python train.py --num_hidden_layers=16 --num_key_value_heads=7 --hidden_act="swiglu" --positions="rope" --rope_theta=10000.0 --attn_scale=0.125 --init_std_qkv=0.037 --learning_rate=0.00941 --max_grad_norm=2.0 --decay_fraction=0.877 --decay_shape="sqrt"
MLP neurons of a small language model. Each row is named by its layer, matrix (gate and up: input weights; down: output weights) and neuron, and shows model dimensions 144-207. Each number is 50 + 10 x the weight over its row's rms, rounded and kept within 0 to 99. A neuron's up and down rows have the sign that makes its largest values positive.
After each neuron's rows, "raises" lists the tokens whose logits its output raises most directly, leaving later layers aside.

L11.gate1213:23 52 28 73 36 54 75 47 55 46 49 55 52 47 54 44 46 52 37 76 38 55 70 39 45 41 60 57 62 35 65 52 44 39 47 48 57 52 45 72 61 28 35 48 49 49 61 37 52 61 52 51 37 61 40 47 47 65 62 34 47 55 57 55
L11.up1213:32 61 47 58 31 47 49 50 74 38 38 54 45 50 47 43 51 49 53 51 42 52 54 53 64 40 51 35 52 31 44 63 43 54 73 61 59 52 62 60 33 44 40 48 48 55 41 38 58 59 50 50 52 66 53 45 44 65 39 45 33 66 46 36
L11.down1213:53 58 40 36 53 55 36 45 51 43 54 45 55 36 49 37 33 50 39 60 41 57 35 59 46 32 31 49 48 48 58 43 40 42 29 41 68 64 55 71 58 61 63 46 51 60 57 39 34 54 47 38 44 56 45 59 51 50 44 54 43 59 47 36
raises: "tic", "sia", " respectively", "enia", "pher"

L10.gate913:45 48 62 51 54 53 46 56 50 38 55 51 62 54 48 53 60 46 40 37 48 55 53 41 60 43 57 52 66 37 47 69 40 52 55 50 43 45 35 49 51 51 44 44 24 11 49 58 41 57 59 38 51 58 38 58 30 47 35 62 36 53 45 64
L10.up913:42 52 60 59 48 40 58 48 50 41 63 41 54 52 41 47 49 43 45 36 51 44 42 42 69 41 60 53 58 57 57 59 38 49 53 39 50 61 54 48 52 43 38 39 35 50 51 81 44 53 41 31 45 57 48 50 44 39 44 63 36 33 48 50
L10.down913:62 49 50 52 35 54 54 58 49 43 68 40 45 45 60 42 47 46 48 47 34 60 57 66 67 46 59 44 41 59 46 56 72 52 53 52 53 69 51 50 52 52 65 68 43 48 44 41 43 54 66 66 52 55 60 58 47 54 49 63 47 48 45 43
raises: ",", " and", " |", ".", ";"

L13.gate56:48 55 46 57 59 54 52 44 67 66 38 54 60 30 23 62 35 41 57 50 40 32 62 53 47 55 38 61 43 46 53 53 41 51 50 62 54 35 45 63 47 55 38 64 50 43 47 38 59 32 56 46 38 29 43 40 41 59 53 55 53 50 49 70
L13.up56:38 52 53 54 56 48 55 59 63 47 53 55 51 39 60 60 37 42 74 49 44 48 44 55 60 46 45 61 56 49 54 58 54 57 51 53 52 39 37 43 52 48 57 49 38 30 34 43 41 48 45 49 54 31 43 55 30 53 33 69 58 68 63 46
L13.down56:49 60 44 54 49 48 42 61 77 57 46 59 73 44 40 71 60 53 51 36 68 45 64 53 44 77 57 45 49 42 50 47 61 54 82 51 56 53 40 48 57 42 36 46 39 49 45 69 46 62 52 67 42 55 54 49 40 50 34 49 40 49 43 59
raises: "ion", "es", "ence", "ity", "eri"

L13.gate95:73 60 41 58 57 41 66 41 59 70 61 73 34 59 47 63 47 52 51 39 58 35 43 55 55 64 60 59 37 53 48 58 43 46 40 63 67 53 55 33 63 55 36 42 35 48 66 45 51 55 36 53 60 52 44 62 47 58 55 40 68 40 64 50
L13.up95:57 57 54 45 61 34 40 42 66 52 75 69 55 56 50 58 44 57 53 49 53 56 36 64 60 46 62 57 45 38 63 59 43 31 22 56 42 56 55 41 52 50 28 61 44 74 54 53 46 54 47 56 56 60 62 57 64 48 61 50 63 44 55 47
L13.down95:43 52 54 65 43 41 52 49 58 47 54 60 59 64 42 53 48 53 43 38 45 52 43 48 50 46 31 46 50 57 47 58 48 53 24 66 55 46 47 49 49 40 40 39 56 48 58 51 53 41 29 39 46 57 38 48 43 44 44 57 18 37 54 38
raises: "or", "one", "e", "ora", "ol"

L8.gate629:59 62 62 43 61 58 51 66 50 52 53 40 30 56 58 36 53 43 64 50 46 54 49 69 46 57 50 52 59 49 66 54 54 65 51 84 65 56 29 60 52 76 55 53 40 61 43 63 45 60 57 34 59 39 47 58 27 60 37 51 53 52 41 51
L8.up629:36 69 47 56 49 46 41 67 45 42 38 44 72 42 55 51 34 47 35 64 43 50 40 49 57 17 42 53 42 52 51 54 38 56 48 53 48 62 58 46 39 52 47 54 33 38 41 59 54 66 59 73 35 52 32 41 41 49 37 34 48 35 53 66
L8.down629:70 50 44 52 55 51 48 46 29 35 60 46 40 64 41 56 50 47 44 60 36 43 40 48 71 51 55 47 46 44 48 27 50 52 35 67 39 59 33 49 49 56 47 44 52 38 50 53 51 49 69 58 78 66 63 40 47 62 36 46 29 62 47 66
raises: ":", ".", " –", "s", ","

L8.gate776:47 38 57 63 51 49 47 51 38 58 35 48 53 50 46 47 55 54 50 47 54 55 41 51 48 47 65 52 52 57 44 59 55 42 32 55 49 43 44 64 38 45 45 50 43 51 51 48 44 44 61 47 62 36 44 41 44 35 61 53 50 72 47 42
L8.up776:56 32 59 53 30 51 49 60 40 38 57 57 35 32 55 61 59 45 38 54 59 35 56 47 49 42 50 43 53 55 43 49 49 44 57 45 51 54 45 58 45 56 49 55 43 50 56 42 41 37 61 35 54 43 48 41 51 56 49 42 51 49 43 28
L8.down776:30 44 30 45 50 54 66 61 64 27 44 42 47 59 52 51 57 39 49 57 63 48 59 45 59 56 40 44 49 54 47 38 58 55 61 56 52 47 42 38 38 51 54 56 54 57 60 48 32 48 43 38 55 40 59 38 52 42 61 43 50 51 47 60
raises: " information", " details", " vote", " Succeed", "ft"

L10.gate482:38 52 49 47 44 47 45 41 48 46 44 48 68 64 47 78 46 49 58 49 67 67 43 52 58 62 63 63 49 47 41 50 53 54 44 37 56 55 49 46 56 33 65 48 49 34 59 60 65 43 28 50 48 53 26 61 46 45 48 38 55 27 55 60
L10.up482:41 45 42 65 52 49 46 32 46 46 60 60 72 48 64 44 38 43 40 32 37 43 33 56 37 33 64 65 52 60 58 43 37 64 56 41 48 68 41 35 39 46 53 48 60 42 68 44 55 35 48 56 43 41 40 65 46 64 39 48 53 49 47 67
L10.down482:40 49 31 41 63 51 52 54 43 60 42 49 37 34 41 45 54 45 53 64 40 49 43 65 64 42 64 55 40 41 34 46 49 53 49 37 54 53 41 35 49 50 55 74 48 37 55 42 39 20 47 40 50 42 42 60 43 66 48 46 52 48 48 44
raises: "ty", "ties", "ten", "tr", "tre"

L10.gate653:28 35 48 56 45 50 45 66 60 60 69 44 47 64 49 22 70 39 42 40 83 40 46 48 46 36 52 50 65 64 43 53 48 53 64 49 42 34 51 61 53 55 49 36 57 61 51 49 56 54 38 37 43 51 58 53 62 52 63 45 44 39 47 36
L10.up653:43 37 49 52 48 39 55 75 69 45 49 51 44 59 56 37 76 43 46 45 50 34 28 64 32 53 61 71 58 66 46 35 32 54 46 60 51 69 55 45 41 44 54 52 51 30 39 56 75 39 69 56 31 68 53 61 51 49 61 54 48 53 52 40
L10.down653:52 46 43 40 45 54 56 49 59 57 44 50 55 50 52 56 52 46 48 41 59 69 49 50 48 67 34 55 38 48 42 53 55 57 51 51 66 44 61 57 38 63 49 45 60 72 53 53 41 55 30 38 44 39 56 49 49 45 55 58 65 48 43 59
raises: " continues", " was", " continued", " is", " goes"

L10.gate843:31 58 35 54 52 61 41 49 57 51 47 54 54 40 51 60 51 52 34 28 52 57 48 42 20 51 65 51 65 56 55 60 44 33 58 59 67 37 57 57 59 43 41 48 35 53 51 58 55 65 45 45 52 55 36 63 52 42 57 54 67 49 56 43
L10.up843:35 50 56 52 31 65 26 71 41 53 53 32 58 59 53 47 64 45 28 50 46 38 49 33 57 42 56 50 46 73 76 32 39 51 50 75 51 35 49 49 50 53 43 47 45 53 48 58 42 45 52 47 37 45 40 50 43 50 48 39 29 50 56 56
L10.down843:46 54 44 56 62 45 60 44 35 51 48 36 43 47 46 42 57 47 62 56 35 50 72 50 52 41 45 74 45 63 37 54 64 28 46 75 28 44 43 58 47 65 43 49 54 40 55 46 59 33 47 27 39 47 62 36 46 53 60 51 31 68 42 54
raises: " since", " with", " or", " who", " in"

L11.gate476:29 42 41 50 50 27 49 57 62 59 64 51 55 42 49 36 48 52 40 36 61 49 43 68 51 59 62 65 61 72 40 35 35 65 72 36 38 45 51 59 73 55 55 37 48 52 53 51 36 49 39 58 30 52 46 57 51 32 59 56 48 42 57 50
L11.up476:49 36 48 42 63 35 51 52 57 53 47 50 50 46 53 51 50 61 62 33 53 17 38 37 35 59 47 71 56 50 47 64 33 62 68 43 62 46 54 57 45 60 48 39 46 84 41 71 42 51 45 62 54 58 40 48 48 43 66 62 57 51 38 40
L11.down476:70 64 55 63 59 43 40 38 54 31 58 38 49 41 50 41 60 63 40 46 57 41 43 63 52 70 52 56 63 43 57 56 61 52 49 55 50 54 58 57 48 51 56 78 47 36 57 58 44 57 34 47 42 26 45 47 69 55 34 35 59 48 60 54
raises: "lin", " race", "yard", "ling", "l"

L13.gate275:33 53 54 52 31 49 52 50 47 56 54 67 49 37 61 37 36 60 60 53 57 48 68 53 36 45 56 48 57 64 49 64 38 56 55 45 55 51 45 43 47 28 49 46 46 39 44 57 50 21 52 55 51 55 53 50 37 43 37 46 58 44 67 54
L13.up275:45 45 49 67 47 42 51 41 50 46 45 71 53 46 52 52 48 47 48 50 59 59 60 47 38 45 60 46 67 45 50 69 56 37 49 21 55 47 55 57 49 66 53 57 53 45 49 62 49 42 49 39 70 52 80 67 56 46 34 46 35 40 46 57
L13.down275:59 47 33 53 45 44 42 59 62 57 43 45 49 65 61 59 38 42 55 55 55 61 53 70 59 56 58 38 50 55 59 44 57 60 35 59 33 44 66 33 37 56 43 73 52 61 34 43 35 45 51 46 71 55 70 60 56 46 51 45 42 54 45 43
raises: " ==", ":", " by", " include", " included"

L8.gate48:30 39 36 42 36 50 58 62 47 48 48 46 44 69 60 59 62 50 39 39 56 54 62 43 41 44 59 56 50 46 43 52 36 56 37 53 49 39 48 31 56 59 55 41 35 27 55 50 62 57 50 35 51 58 34 44 35 54 55 50 47 55 50 65
L8.up48:60 41 65 52 23 50 57 52 43 52 47 65 43 50 55 70 44 47 44 25 49 48 45 50 36 56 50 50 37 64 52 44 41 49 59 54 32 57 46 57 57 46 57 55 65 49 50 61 53 55 58 50 44 51 53 58 36 40 64 46 29 53 51 36
L8.down48:60 60 48 50 44 62 45 65 57 44 40 73 57 34 52 56 46 48 55 52 40 52 31 60 46 65 49 42 71 61 48 48 57 55 70 48 40 35 57 42 38 55 46 54 41 51 51 72 43 52 35 44 48 57 59 59 57 46 49 53 50 31 33 47
raises: ",", " is", " was", " are", " were"

L10.gate652:40 50 68 49 48 58 51 40 44 49 46 42 73 41 27 34 55 50 55 70 62 65 54 59 43 54 48 66 69 44 62 62 49 45 41 62 55 37 63 49 68 39 50 39 35 40 56 54 54 40 64 37 58 47 50 53 49 53 45 40 50 49 42 47
L10.up652:49 47 71 45 46 58 62 52 45 60 51 58 58 51 47 42 48 36 46 43 44 56 39 51 39 50 55 40 68 46 49 66 36 50 68 45 30 56 80 59 47 57 40 59 33 41 32 29 58 57 65 39 44 68 39 51 49 37 43 69 73 57 38 55
L10.down652:43 52 70 45 60 50 57 53 47 52 41 37 51 48 53 46 39 57 41 45 41 44 45 38 61 63 40 70 70 42 45 49 48 46 40 50 27 49 55 46 45 44 53 77 47 62 52 59 49 25 68 31 47 55 63 38 41 46 40 34 62 58 37 36
raises: "/", " &", " and", ".", ","

L10.gate151:69 34 61 46 49 32 57 65 66 47 44 52 62 58 27 48 53 38 53 63 34 31 58 66 54 37 46 63 41 44 46 45 61 49 53 48 61 58 63 47 60 36 68 40 70 35 55 57 64 28 49 42 36 44 57 53 73 60 54 60 58 42 59 43
L10.up151:44 48 55 56 62 30 55 57 48 40 50 50 50 60 39 58 52 39 53 75 45 46 55 61 63 56 41 51 75 63 45 39 52 33 45 48 42 43 61 44 64 53 48 60 39 31 37 53 63 42 44 65 58 53 36 48 57 52 51 42 42 37 66 50
L10.down151:42 45 44 45 67 57 46 56 45 66 48 45 51 49 34 57 62 41 58 63 72 62 38 54 36 47 32 54 65 60 51 53 39 48 47 43 46 36 49 47 42 51 57 62 38 68 49 56 41 58 57 46 55 51 69 54 48 48 41 55 64 38 52 67
raises: " therefore", "kers", " be", " thus", " determine"

L6.gate685:36 59 48 30 54 59 36 70 52 46 40 31 52 18 49 59 30 46 41 65 63 55 53 65 47 43 56 61 51 57 55 60 38 55 51 55 54 41 47 51 57 29 53 47 41 43 62 41 42 58 52 56 31 42 40 53 60 77 68 61 62 49 50 71
L6.up685:44 65 47 44 36 53 42 46 50 65 40 55 57 44 46 69 43 43 48 59 55 58 52 60 61 51 49 44 56 60 59 47 72 57 45 45 61 43 53 51 60 42 33 53 47 33 39 41 55 73 50 56 44 55 56 54 41 52 55 60 60 59 48 57
L6.down685:57 53 56 21 47 56 42 67 47 40 36 49 50 46 51 64 39 59 75 47 39 48 57 60 55 44 44 50 42 50 64 54 54 62 47 46 36 40 45 54 62 40 51 56 50 53 52 53 55 55 66 53 57 41 33 45 53 68 42 55 63 59 65 47
raises: "ance", "ence", "icular", "ature", "ity"